config.toml
num_hidden_layers = 12
hidden_size = 384
num_attention_heads = 4
num_key_value_heads = 4
head_dim = 96
intermediate_size = 1536
vocab_size = 2048
hidden_act = "tanh_gelu"
norm = "layernorm"
norm_place = "pre"
norm_eps = 1e-05
positions = "learned"
qk_norm = false
attn_scale = 0.102
bias = "all"
tie_word_embeddings = true
parallel_block = false
init = "normal"
init_std_qkv = 0.0184
init_std_o = 0.00375
init_std_up = 0.0184
init_std_down = 0.00375
optimizer = "adamw"
learning_rate = 0.00103
beta1 = 0.9
beta2 = 0.98
weight_decay = 0.078
lr_head = 0.00963
max_grad_norm = 0.5
warmup_steps = 243
schedule = "wsd"
decay_fraction = 0.626
decay_shape = "linear"
final_lr_fraction = 0.02
batch_tokens = 65536
max_seq_len = 512
doc_mask = true
train_tokens = 684200000
max_steps = 10441
dataset = "wikipedia_en"
MLP neurons of a small language model. Each row is named by its layer, matrix (up: input weights) and neuron, and shows model dimensions 16-111. Each number is 500 + 40 x the weight over its row's rms, rounded and kept within 0 to 999. Numbers have three digits each.
Before each neuron's rows, "fires after" lists the tokens most often just before its 100 highest values on Wikipedia text that the model never trained on.

fires after: " "
L8.up385:494492502527594538502620538527458514450519499478478471468550501528546508516484433548464457466514531501518609512484551458515511428516536482495499458490478431486432482547463505458491531521594472520492438485417493490414472520507527484465446496473530474466435446431484538492453532491471546495

fires after: " C", " H", "C", " D", "H", " A"
L5.up1471:551535492565515497494501501502391424501552500437436504603456463494529471505505505459535579488482491495416535516523456515538441468555550480471553505508473446496458525473539527544474529498458560524482487488519493528565487461458501474498527459480534487526496521477566517472483493466525438423

fires after: " ", " f", " gr", " c"
L6.up1408:552560419478498494514487492483425466533518512488432504490509563482474548560522415531516538429450423485532552456501510453483409463479487559502475550453517480511459540536539448542450550493552560526451507581480487529490490542463516512444483530505539481515552541513514518602474499527556531568

fires after: " Bo", " O", " B", " h", " H", " bo"
L5.up865:484504506428498539495540467477458522502517447486436485548525438460489576518480597524492505554507498512586398497498424499486487483535497535552499461494582545537445487506479566492555520469543511495583494478508498517542526508540506461523594475516465491499551606524481471496494454438527493497

fires after: "c", "ed", "id", "s", "im", "emb"
L2.up1497:550496487539525451522543499508433490528516498473522503424533480521577490482455492478476466519530503514549494483578462544538445502502435510537540504484480417448547484489482469468489471589503447456453535529527551542455485434579493543534533538489564488503478506487505472572519542483524586488

fires after: "c", " C", " c", " co", "C"
L6.up1422:535548482434493457474542488449434505500482486462463527521479501512497577529486426497576495549487523497515451464532490535541513508454418539507585430494509432491470514468426499506489444528576515569488452554605486512541514493560495410523443439461430463464464524522474516545532410584594526529

fires after: " de", " be", " ", "ta", " d"
L5.up562:532497424520552491473471515552432489496455569509435486541566508420516501478457476513526518506539606553475520514535435429588551475496435554508560501446425541494435457475577498527538554467504472463452518532493625492419451456497527467441501451510559496485491443444455507526476492435495516497

fires after: " h", "ho", "p", " Ho", " p", " Sh"
L5.up1089:511564544562532532516580496516445455463548467446414527457456517445586532478428528520533539466471488557492514383478532440490474407564510498522460463424424498508467517405567479439473417531482539464471486473509531433454471553487466504504468448494504494476557461478459514555606458513481498509

fires after: "it", "ip", " 19", "vol", " S", "\n"
L5.up983:516559499464517524508499487485512489514588477429451512491393549446530461511488451457492459552537467462463483471542480554497440455512514458519440460493567524560479543509451536510496436483525537486518478498562437548433514530535518460450493477484490484532516532435489546480513489475529477488

fires after: "par", "ar", "c", "emb", ")", "ci"
L6.up629:532535382527525454499516558497397482488503490572519495542508549540492479469480526471572493469542493536622516512518496521513539528517459499544499486452465500471504526492458528445486493504488512454537575505482526503560516463527491571528491495464565487440537564511417396522498507493529506547

fires after: " ", " b", "ar", "air", "il", "im"
L8.up1533:419475434460538546481513519561500481475506446505505458524454487494520535481521495523517522383536488495451547523497518508446473402517544532575506426504492498503468508556431489518531509451522453506476510580517551468523553532498587473473520492469523507553493428532572471470483459575530507520

fires after: " ex", "ver", " Lo", " the", " dis", "ce"
L6.up1091:475450500540471527529463408494489547534469393564437533504426503444542551523504518521531505442458485539439473482502561434526439483554538530591481549472512482515515498526489509533507439478495505561439519472458572561478494507553482530468448498460430453519448584393549478513481513519473467491

fires after: " P", " de", " p", "P", " |"
L5.up792:542445509568568490518485508460448472536480484492453487603458494488535518534483519535534546505479561491483506506468458454465575513493494494441498483454470525463502528493510517501556505497473505501510460492516486495469512456499538511464487407414549486496542457585482482530505537529570517455

fires after: "s", "y", "us", "S"
L8.up537:532436487552485551570535485455513547498474478472522535517505522487552485537526480467526486469468563441446462465571518527471529520533577523555536426515441502613484530510465509490512561487542528486560475458498536495575510516493454513633506510479436486555492440486427534544519545510549425500

fires after: "\n", "-", "dependent", " by", " (", "an"
L8.up1321:561477437455524472412483419522459482456582545502477554511488563445585479513513532523489481509517537503509460451533459523460510477464533444514472530462497517439570426492538491445532512509520532523504494466524511531545485513543477508488475522421559473485459412581453497600543496483477450528

fires after: " ", "ra", " Ra", "n", "la"
L6.up1019:496481523568478544394584520551533495562534543483489461496440479494512556482499465504477562534408584523525569565522510552519528499507486563541464541497485548451529517528479583474508565439564567525486445451490491474542454529542553469560577530494520473542468515478574527516444513532482431476

fires after: "s", " S", "en", "y", "im"
L6.up841:544495423502505491479506463509498531501517506483479506569507519521484622612452440507578484455466553433547532563518478505556536514503517543548485550462480494469457406527454461529581555506453548591509524515497503468458509456506492511516471486484494476522478471470477509517359536439486497570

fires after: "A", " A", "k", "ma", "ga"
L5.up731:556501503527510511496445501484500527490441537524529584576501513453560488492493472506520473504471522410494572461504461574495470525465567547491520457507526469424495524510500516535486492508472517473468487572515408508533574491489522515496568498450475478542469572488484433588563436521496485507

fires after: "and", "an", ":", "um", " J", "fin"
L5.up1244:489445491496580507456473473547546533490531566540494468577476530514533567552485512554414470514444521490426430501496489518454422461558569529506476483496502467550523467508454493533467551511512448508505484525435486485479539468508470488491437507496465477523511531482413489462515502548493507545

fires after: " ", " C", "ad", " f", "and", " m"
L5.up724:411452485437501530517492485504423497547500500541489445489525519485542484551498507415456510517453527458540509552542477541527451475483455506485512518530537479417467494488513488505468485487581502507521512525489454546492548498545516491523467488428471495566473397479554501522491512543538505497

fires after: "D", " D", ")", " C", "and"
L5.up1170:591451477502533474480521472518437510604539544410510527506452419523541498485535465531562502470483488436424481528490486518490507518450554530435533447506500480498501496437441470498474575506520454493544481479502574456572472439498535500488484372473455502534463484519588538514453548575509449485

fires after: " ", "s", "c", "ef", " F", "ne"
L8.up1045:471483361504527497475483453541508488508489489483441476515540512495514547479480461476517499476506588529438509602522492460589552432490470538642485506515497520505530484496484511539514467519573505498451500498504429556419532482566573490457519501484510503469508519482600495511422571497516530527

fires after: "\n", "|", "-", "---|---|---|---|", "|---|---|"
L2.up411:468539496526493471520539503531510520500475484478409524569463510378507469542527479595548527450483520512503500440514474529551416460551460427484491505480531464495469517444520494514511567516458524476505430508513550460511544460518497530481442495439572457538478508441378487599487525523546431493

fires after: " p", "==", "%", " P", "\n", " st"
L5.up842:542491497475545418540512468539508485489516539506440509463455536472502457603523463527515507538458482531477563476576439450455503501547483501496474483444461549447510552474508483528451517447480454511535511468481495458448484412536552497430488477534577504566471558489469481563533487509476561549

fires after: " ", "ab", "f", "im"
L6.up1152:512436375549546496502539513540489430569521472521465490533509519518552467461471509541512530496445498474457563526517451472515503497471466559512487464443432580497491434540515515518538475511501530517527470487519603504478537525526531520478555559490481493549485374596502462454489499449513423521

fires after: " ", " C", " S", " c", " D", "l"
L5.up1224:475444494488565542493482489555455494504565511538493489532520453458499514546468548520510609513497532493486450475566436561545530531581505488494486575487460501465510464514444478554482538484522542495493439552524493499467460527494555461543446454454549490503474522489555510527434452465545467479

fires after: "-", "–", " a", " pro", "19", " con"
L6.up745:519545464451518466467515512473543527435531512422480535521494493466512508552453437442550507490515526458475539517546546484537552503458481537451481477486486487530460477543519442506479522465500600538502511515448609530531505506506534536454564472441510479419490545469469493531510514562528474508

fires after: "s", "te", "house", "or", " all", " De"
L8.up349:501572485572537470483465499553479458529480511486448441489479464496532529515525547573510523479402476491520572490565475483524533563523484579574510519501467521519528496505491486486472529541453483538520486487463472518527524496488459484488548420493489481486485401496486437516477518492481546535

fires after: "ed", " Ch", " Di", " qu", " di", " Ni"
L5.up1335:464569531473532470585471453549483452482474433555486529389468465485529492570482475574429559502449510469542516486482533480470406536489536475455454505431488508440514469509533538439431451501445570526529537601440452545567473486506506456516538549529511485527543510532457485515423426479544516519

fires after: "s", "re", " |", "sa"
L5.up999:644586508495469481402509521480466553469545565531497502462469546503502477558538461448470528392483581488508528509491544471570509455434494439526520524502456501476570441540593465499530508412477411490498515504566531508538412448480583490629526492472535486484499525447520476518490493536442554487

fires after: "ro", "vi", "ten", "re", "co", "pa"
L6.up217:534491519452499518471627526479479541481530511476431471522497503456477515526485390505484530514465550469558533484497448482584464462504563497571476501464520442512507572443484536481459560466548482506442374452547478467509475495510472499505511513481468472432474550540496531553523484428453548538

fires after: " |", " 0", " "
L5.up662:524568466458508474511468514502464454474555445469565524460441496511539516525474523514464545492439575492496532499517465530506562490451478511513528553511431490518447484571519538517464527495520511560550508480508522502472504518502544464460453538393547481511481507464456423484491509508423571533

fires after: "n", "en", "ri", "u", "im"
L5.up320:539438543493534508504531494479528503489519510484519490566432457462571572517473554427502531499451577538526492522511483508521382546520500467583450498440546438477544525476497560570543494540529539582477510471456462508477541545577517439575460525450453483430492466469548490532448534453506443451

fires after: " an", "ed", " Ch", " the", " An", "n"
L5.up959:486539474493526502504454461459488479510467445507528509430512526466507531495479480481419494476428513486424531519522560469486453461497497438511396523535475506479508454564580483449523463574463560553449537505527450501458566545497512523519495576406548485533472522488526462483459404430502467557

fires after: "'", " p", "D", " D", " P"
L6.up802:498476407506509522515534445515503470548564523502475551506520462516527518511497455568542570452506502508481456427532458524511459563518562502470495468447502470488464514501510491570434448492502446492444458541544514439503533471538560393439445414541470459490466432484513557578494500509543506544

fires after: " E", " S", " F", "\\", "S"
L6.up442:501469456485517443606540500495478470483492474450423520578469509504497484468452509501540503442481490441508521567531480535492574503479440511557488477487556516499479490503497485504545459455532536517531489451494488452566508487526514560530495426513444443539507507456492504502554505479615446484

fires after: " ", "c", "\\", "f", " G", "s"
L8.up127:509487437490588537496535479509445477517493564445495425521493521536586486467443450446525434419500512506461575481545451513562476444526474506554571489507472499464467480499512492515460587509573544475516530536500446521465581476457583525515392501500504427468410476548484501557519493499504515481

fires after: "c", " ", " c", " C", "ab"
L8.up1456:463491422472507462537490495462464459572547507505454421530591524475517572505492530431490473439420527488543542527559507509536491498491475569389440446449493489414487550478534452504565478540561497549467473527518500505474569481526460493508405509533460488527460545486548502587541434554493516504

fires after: " Ch", " ch", " J", ":", " Cha", " St"
L6.up1490:519490534560501512503518469546483494500427457534491490529521519477527572503509505558443497494475505504431438533503486478527523467536545497465447460490403494481599486518499481512421454503423552481568482512412520420496518446489472446451464501502487489510508498527462489595479510498442500480

fires after: " ", "-", "v"
L8.up347:423458495471452517509529499537484547500496555511474475543551563533519464532537504478456578498537487536472476437493513511540493465530564480492573492512506474413512495527425496514540521545514431521542449474439515429523529482555494536488463444411540483510515531470447527579503486441513439502

fires after: " P", " App", "p", " in", " p"
L5.up992:518401507473511479573554453507504496572562497453458470545478507514550505537502531532488556495465527470524488498538354467482535480458486500470510505472542485491461541443494488511444467421558487546491462514531561489455504464551497444471506396521499498538483471483497497610569487545498595462

fires after: " 19", ".", ";", ",", " 1"
L2.up1085:499423568461518465458495479481476558450491472463448516560434450525465484524480459516463477509503511508449623509521492484528462467464487484498496539530522490547471459417483533492535547523509545506573494493483562460441500518493482488455536559441555494483459554518452476573491473464462549476

fires after: ",", "ed", " that", "\n", "d", " announced"
L5.up859:490491493525488524439479439571496531527619537481518477518428472543471489539528525565509508513534502542505561551504493497506479478504526439497441532474532478525498460486532518539423483529465486458456514542518496465517470497499489524525435492468504492509406533522485491455437591534509542481

fires after: " ", "a", "n"
L2.up1520:516456442415494530442481488523492568513520511478503517587512518505492533535484487439504516497486564469545493530513435509525525497527490565462479426478528475494485493464536476489553515494572521632526439493510517500487579537500502433444451467490551474502513451442499495547375533475489479544

fires after: " ex", "com", " dis", " their", " re", " st"
L5.up1438:508483429488499459500599444506461559510472442490456602564505502502508522529517507491507439488495480504502451531493536438513462453495498462513427542400442506514565477498520394451530455507508444483502508471505551574487442389508512451461477424493465487469503536511486474487498497489424509472

fires after: " |", " the", "-", "|"
L2.up1094:503500383488538515465537498538510467522508547524508451495503477567576457513510487511534499463513536558468536527560424501502505435488463469506457458566550485472466533462442545504526539470490506486479456508463566513537498520509521492489540513442566489521434496467502489491549515479505537536

fires after: "u", " se", "y", " qu", " Qu"
L6.up25:593556455519504482440523474484438557533550434532504525500531466453480494536482463564419520466434598509548510517436545440568423540506514513546486433465507475502506547509571477468547540521535498503552510526479530426566500501492457453563548511454485485366567512463523493524437515518520432485

fires after: " P", " ", "p", " p"
L5.up1184:553454539469570483499477506480526507522498395568462517510447456451516498526461496503496540504528564445494527464514486509497528560397498525471521494464426489499466539495470525516495496508546482528507487507508470497477518424524490531481378486502462486385523493531503479500541494467536465470

fires after: " ", "n", "it", "et"
L8.up414:514483469491473566418501463572456481560500511411480526445549486517531511446443479525484480456519536507424516545487487596547475500574499512480504454401483485550526454554464523526462582518445484528442455621508471440529523538547511473504502538480470454512525506484571532578421462505517539499

fires after: "s", " at", "S", " in", " with", "ut"
L8.up78:567447524528532488602491439479472598487484497458515547571461523535523551572496491537536534481539521501478492495496550487480550496449526427440433501524482470447559464583460478466480460503477595456492366563524507461501519453452558495536530370511498508547475512525469468488503458511511470473

fires after: "\n", " Jo", "í", " J"
L6.up1355:529483559504509476485430500476467466511502548479519500601463498393493534499501532563488484510465566448562492550551494607488446498534482492459488587461565478530532529529480445549446580463478510537510525503476407518461549505547460514514491551446546475514447489462432408579529547490561465420

fires after: " ", " S", "l", "s", "n", " K"
L5.up540:498520468544558494494589480555499501495476524442412473421504570499512499566471462524528533503477594503524504474464420515476498487560451504527546522499491496512480515561470536558462470472536511587492411459511493507404501480499572536533493480465451473475470472499541531505410486491532450481

fires after: "d", "st", "et", "t", " Nor", " La"
L5.up1393:456489483560552474525471459531551527481496486492472512516462498479556474507452524517518482500501449444442515463515486544532535511534513520483564506489507490523574530498488451475528486497462536576453502461458526438523539517548466486419495481483527483483462491505454460493488449493436452547

fires after: "-", "il", "di"
L5.up567:488511438430480490528536514475455459482467514503491476487536534513487457485520433461500430454516573516564510468449464468500532511493564440462512401503534492445513538470501481485531556552450527509438432536474591542465455552459577540479482544468585475517493556506460544572465551523513477493

fires after: " ", "e", "n", "S", " the", " N"
L2.up1401:520408567533509523320515497539516559508516479519505534460516473468514522559496480491405543447492508528485513436526522553531494502549485423552459549479541408525503478567443540521512552468534465534514427430496467487513530516492505553449528485440528466510447535425480480476445512519526423564

fires after: " M", "d", "th", "t", " J"
L5.up640:486494510572586454532487487561550562481459506485518522466500516430580569543444562485401572483467494547542443451474414514442572531531468484473573500432476444507507506498515492484506496522498485449545463466432522446494500524547477485439525478478449481496493520529448463559568438522575457447

fires after: " U", "U", " Ar", "s", " A", "S"
L5.up473:582423488545626448545556494453472552492470497474443534548518420522561576450504517461523475487508478447440486505511484531454509481493535490587552452489483494487515496509453479436533542495564520526522398469530543562468503473472462561524569444462440486492428517522496490533551532460465520467

fires after: " ", " b", " and", " |"
L8.up916:448550486460542522397498473547549474513493462481483484501481469533581557498447524514426527476454566509534553496544462474569440499450477485507534486452500428499486505557475515504520496449514491541499412495437489552477566529508551438488497576458494501500508499417500466481464560487425517435

fires after: "di", "ri", "min", "in", "il", "fin"
L5.up167:456500524499507511475514440538548487522522546576568499535513461480491492452528505496456483489495547524523397511475513494540420505492497490477446467527540370483487564516524438513448602474463495541476497570439535546392503460486615553511485590473460484465509513565453463485443562466562440524

fires after: " E", " Bo", " bo", "o", "in", " p"
L8.up13:469467508453502503503564514507495497519533468524518517429496429491511531531476472533471578445495468537579566408581428524484469497496444469562524483400510531519459542491485611502466541554475452443505479465538493533523507463500499441463505454483507463475525527489515539527465542418530466497

fires after: " ", "\n", " 2"
L2.up392:527445462453579465496509470544460512503514501526408457540525496524517469531509460451557506513508538464458483467543420532474486431522531481503508472516492476411483543429463479474544590495509537514504497515546548461516529442478517523477567485385594475559464502458407501549555468515493524467

fires after: "-", " Tra", "per", " tr", " Mo", " Lo"
L6.up611:499574504507502521465537501478465500456464535421491494530477517533591498466516485547466490528499538554535522478463391538515471468499512427494503438456544492506527493540469598512509511556452486578503449493456509440537559520460555464497495530502549474471509474479471433569419480506561428478

fires after: " P", " to", "p", " d", " p", ","
L6.up1366:544566510541536477554456538494441485484496499519478509613394495504524528497466484497512521508507400467405553435475444487498494459497536457529466461421501515496463468512522523467467497506469524549455491479457493506465468475538528538497469483522508442441607490549517516535453532499549443474

fires after: " an", " An", "n", " ", " S", "ad"
L6.up253:486397416419549469558510540471482524484473550551510464532555513419492520544465516526454456444492527540479437472463494550548541494536452538421393524472530537521496490502573433520557490469494496535487430503503488495414524534480581445480510501494512444532463488492520449539403452458514410527

fires after: "s", " S", "ed", " se"
L8.up560:536460472555519491501531456490471607481517494510489470529470492488510617516516474423436509512494526515539508503533463428588594546491489451526449481577513436490501396536479421470537496495565522480595499426469493488437506554507462497543544502523491491488459465454488535517487558499486486500

fires after: " h", " ", " D", " C", "\n", " co"
L6.up1293:439478488488474434516518508536470526548548483503394483484517493508501541514424509558502591486456509473443474478600469509483464450512502542467523492499472463537545474450543491492493494533521521581521440521533553471433573551531497471439427492460463534503496511495467555547491502494527467457

fires after: " ", "im", "re"
L6.up671:431465484544475450496534475581534579411503505456464506484507421508582491530501479580492551433482529531499529492483483475476571442458474474477422518477492514524540483500534490489552501473532501509448446511511627505431516502492521529492511504464498504471481479583504493456487491519537391463

fires after: "la", " Pla", "em", "s", "ta"
L5.up25:559447481552466481522523492506506533536439468444539512561459476389569574496486484510448443562539487477457516527523497446535530577463480517553494469524546502523490450451508486565572491440439578579568481537478446427549541481528494491489523487493494487517462497462512465493516471532533481508

fires after: "A", " A", " La", " c", " pa"
L5.up878:472430435530544498468534514468441570428492493513438545595548511473505497517427520486508473504513515487552551469544521552571477548534480543510487500491446476521482555503467444554528508580407460485469472547538444495496547550441460517494471476449536486495493464514441406500541468461555542544

fires after: "it", "lan", "n", "ot", "et", "d"
L6.up1146:561497510506465526463508441483435549538497465529482506455480461447577554460509521559532459478428446481497460448447468565500474495504473467485447457557536433587530485551506547480492544533486499555478444580499486490449479549513455483565443460517462503469479548463524555498570551440550537455

fires after: "\n", ".", " by", "-", ","
L8.up200:548512508483566476479504458581468446509526496506467496556402493548593529536552545462506585490481492471488490498453417486504471391534557438486503509447548537452538531467440488489437563557587507484436530518522504470548496509539441497498515487473485494504448424557417526595531504532555561484

fires after: "s", "es", " |", "===", "=="
L5.up761:576504522578498408540427377540503528512467479528502445458440534470511487541519517542470551453516581633488517519542497486483529450515490469533492479514434496532534492466514473503551504477503546549492500463474536530466515458477593538416545551515454501469533486428488467497479474419468508451

fires after: "in", " of", "y", "ill", "il", "ie"
L5.up229:480511452515514555436504486498541429578498535491352497523508434518433491524513468531488465497410545502471471495507514469461554532564570461542518440496509479505451541447463512522448594619426556525470483555443507511535468464525515520476431509498535484502468548512451531515441552546556439520

fires after: "s", "x", "n", "en", "ex", " Mar"
L5.up909:548456466545461498522526501473495546456469463445527486585473472445526568532499485499515495504544510508504497437435474547520563474466534437571509469488542477481505445482480530571515531554476512588509510490515452500561513527550415443593536473469494479512525565494447513532476531463541494500

fires after: "s", "e", "y", " Qu", " C", "est"
L6.up445:576545539459496409507499438459530455543509501512421490475475529425520568566503456482414553477483533503507508495440501459514480531490509556592443472325478558559502459462505521476542519471544484517557533466477553539565604492534432475470516443551467461538516501503468446554494470492536421464

fires after: "-", " S", " ", "\\", " K", "o"
L6.up1407:477526497444578462465520523496540492550532533459480488547495477497522559528478489551457521488464527433558500547517477550503530461486482542541462523448577492478469526556456476505563498474576505507499441530461515451510467477544497543571468456498451469509542549469538519524597526550534510492

fires after: " ", " |", "ed"
L5.up1341:523552503481536464471431440568498474505551449476511433458490480540497502556462509521486550505414609488499545496599499543484551546455438538479508483523490510469530450466581496510501484467495555449414525486510423477446473542502528460484461502478487490498551452496524493527488433506458531481

fires after: " ", " de", " and", " C", "c"
L6.up537:482557378485558517492513481511517488493498506493450519528497490479481488512475513517481569444460559407515503515566496497508516422494485482488512437446523569515518459504469466494519544471507410527406511519514538541444492533552521485467456539425536494472507454477494526522485534510526494447

fires after: " ", "s", " p", " st", " S"
L6.up1060:477543370530479537481470498507522499491519514500443478556520489492528557483438468556503498500477484543493499486546485441537575453525509488490501519486551458515425426469514518504574431457505529548445397488547495501495485477564584548517529502448486506484524528502555489530540568539530431480

fires after: " ", "op", "ab", "g"
L6.up295:524491442504510464565443505507468469540521507505434479580533445481568500611465490504531486482463525431543525502496454505474467516524491531471497522518506507458422585512547417618504537441472490482470502575486516482484476517545492477544445457415569483520477509377559483501472517493531480431

fires after: " Bo", " Ba", " Sp", " f", " bo", "B"
L6.up1279:518501541473514499486521480460530566486539502503475531523518548498509583461424506508479475458491499497541564501428451563507468565462499525520482454432510493582441486515497477494511521499477468487545497465482496488492614490550437487514507510494429476544548596498491445516532494469459449533

fires after: ",", " ", "ed", " found", " of", " based"
L5.up1493:550563411472540467458458448534438427561556462485517450491454504465485493570545501524512582446533515450443515492545523516483528430493446485502507582499495471498495460512527493550436499531556569515466491573552518399530523505527538469534568418463551486473464512485532486487559552493518614541

fires after: " |", "s", " –", " (", " dis", " su"
L5.up1391:601485363569560415485472473496483519487526529517543529451466480476535575549525488495478527385456518474441524558511504497498528493516487489544468560505443499501557471528496511477523517527525482514389546409514464521497489476483558482540553465475422482467532540449524461514512496546458454503

fires after: "la", " Christ", " Je", "em", " set", " St"
L5.up813:484453458570461438542539501550501478464507452459515503539504536432609558503465521569405506494531494526506559468487467470499535493597498461518428539434493496524575471468516389565492485475403516595493496512455489447519530485511432474511468465518550488546395486502505549499520487490441511564

fires after: "g", "ur", "ed", "ar", "il", "n"
L5.up272:461482463511553531561557483481466486534490465512478453461462504514527513508489520496438502491507501477483517464464504519543511412520514515474444432503456485520461492544487447449514489585512506478503525582543522488505525530522433498564496503438503468526475468499538460506604447502418528562

fires after: " w", " ", " W", "ra", " S", "w"
L5.up930:497545456551511493477522502520479516588525450462496463521510479461520516478441417572491493466473493500489498548531477490552498502489502487521476530499493494477456573518447547552524486451565551583518439532474480414550588523530539539551540533463540485522531537510521546593478437538431540478

fires after: " ", " st", " b", " c"
L5.up459:440475425510519541457483469540495553515619502490513461530507412525496508527476518526474529480491498532515478524516479537567558476535502496442526472490589443503515491512518429456490493451530579445493441492506576465511445569498526501472460503492507481532606501529526482535557554514524502489

fires after: "B", " O", "o", " Bu", " B"
L6.up338:522488409478529481447566502504419527552543479462478503548536474527487535479496492519514571461434527529571508540507515470509530547495499507491554483517462464466463535508425467486535540525543449458547501522541502460577536415515547538489551494498584459499528584503460466489526561505488487527

fires after: " ", " f", "S"
L2.up786:509540485524476542439506470500496478483481510543405514450513511515520502535487449474466455416509546475545580473546501515540416495517512544513480536512538455527462529525461543498513566482547479561492514571536533549493558519471572462445379459461532482459520501473471503491520490541415480580

fires after: " de", " De", " was"
L8.up1442:490463464577518456472586518558444446489493534457461412457528449487417535574506518550473463426490512516471516352459519462498502519529471512488505479531430542535490527461562593535424576497445524466517504556416604535518509456449485436467504460521492471460536452473456555552540450445503528471

fires after: " B", " O", " Go", "r", "b", "or"
L6.up1191:546478420444509459535488468482471576499517470533510518560489448556470523490453565525582452450527543530586484544486514503492553449570451531519534436457451444564499568454522414531435483490468456411554518506427523467538515472512488518436454483486468474486505553555467458529461543460523461509

fires after: " 19", "20", " An", " an", "\n", " S"
L5.up1080:549497478434522499534529417463508540547515495465523549541375510483539419502540448470456484479499492480444458537536583505526566445488475434494466531544502487547505461536488491506513454471457495448513537476524500505498540559528554457591564503444517487489457552454500515490493461534435471466

fires after: " co", "re", " Co", "ro", " O", " po"
L5.up1525:561495529426490500553537493520473541533527501534458515480532446491522535521473477552381524583495520451501552518607485463533484474481560502504567513410460451476475508463421526531471502495510461489438466429438465492554497406466512489495534427528415477471500543524425408574464486456477508527

fires after: "ce", "fe", "po", "me", "fer", "f"
L6.up689:539532466459527495516565536450513494503537535512446480498479507497470481505486441510475466525505513466588536519492527410595490502486459443506508510441471465495560462544526464495503524447488550522489524537443459507556506477504544478557484528466462483497479456477460452468454523459546499583

fires after: " M", " Go", " m", "w", "re", "fe"
L6.up1304:475497497498510529495511469561520444468538471515476554507575490479509482502531484477410500481531488464513594522549516482524559499545510432521498514458513503476518554491469502570509506466548607509532472509486457497448508494542485565532594546479475464519462485473494495581443524501469503514

fires after: " g", " p", " f", " m", " h", " w"
L2.up918:485515427535476468520553484450442479500577511485410502520461485458528542531519462568514566512479456567486560405504445484520434462427533513507496459460470502548461470501509532532507521510512512517516548491482510489494595496509543496490428472499598485491601460532489484542470477496427492479

fires after: "|", "\n", " "
L2.up290:521548507497538453550506527568520546490486509514457537565532520497521467523483515533468487528439424443510527490572477523447454467513485448491469551509512525392499458498522475470402546461518505463566516536503507432519524513541449482466521460475577472567384507474403490563542505502549578494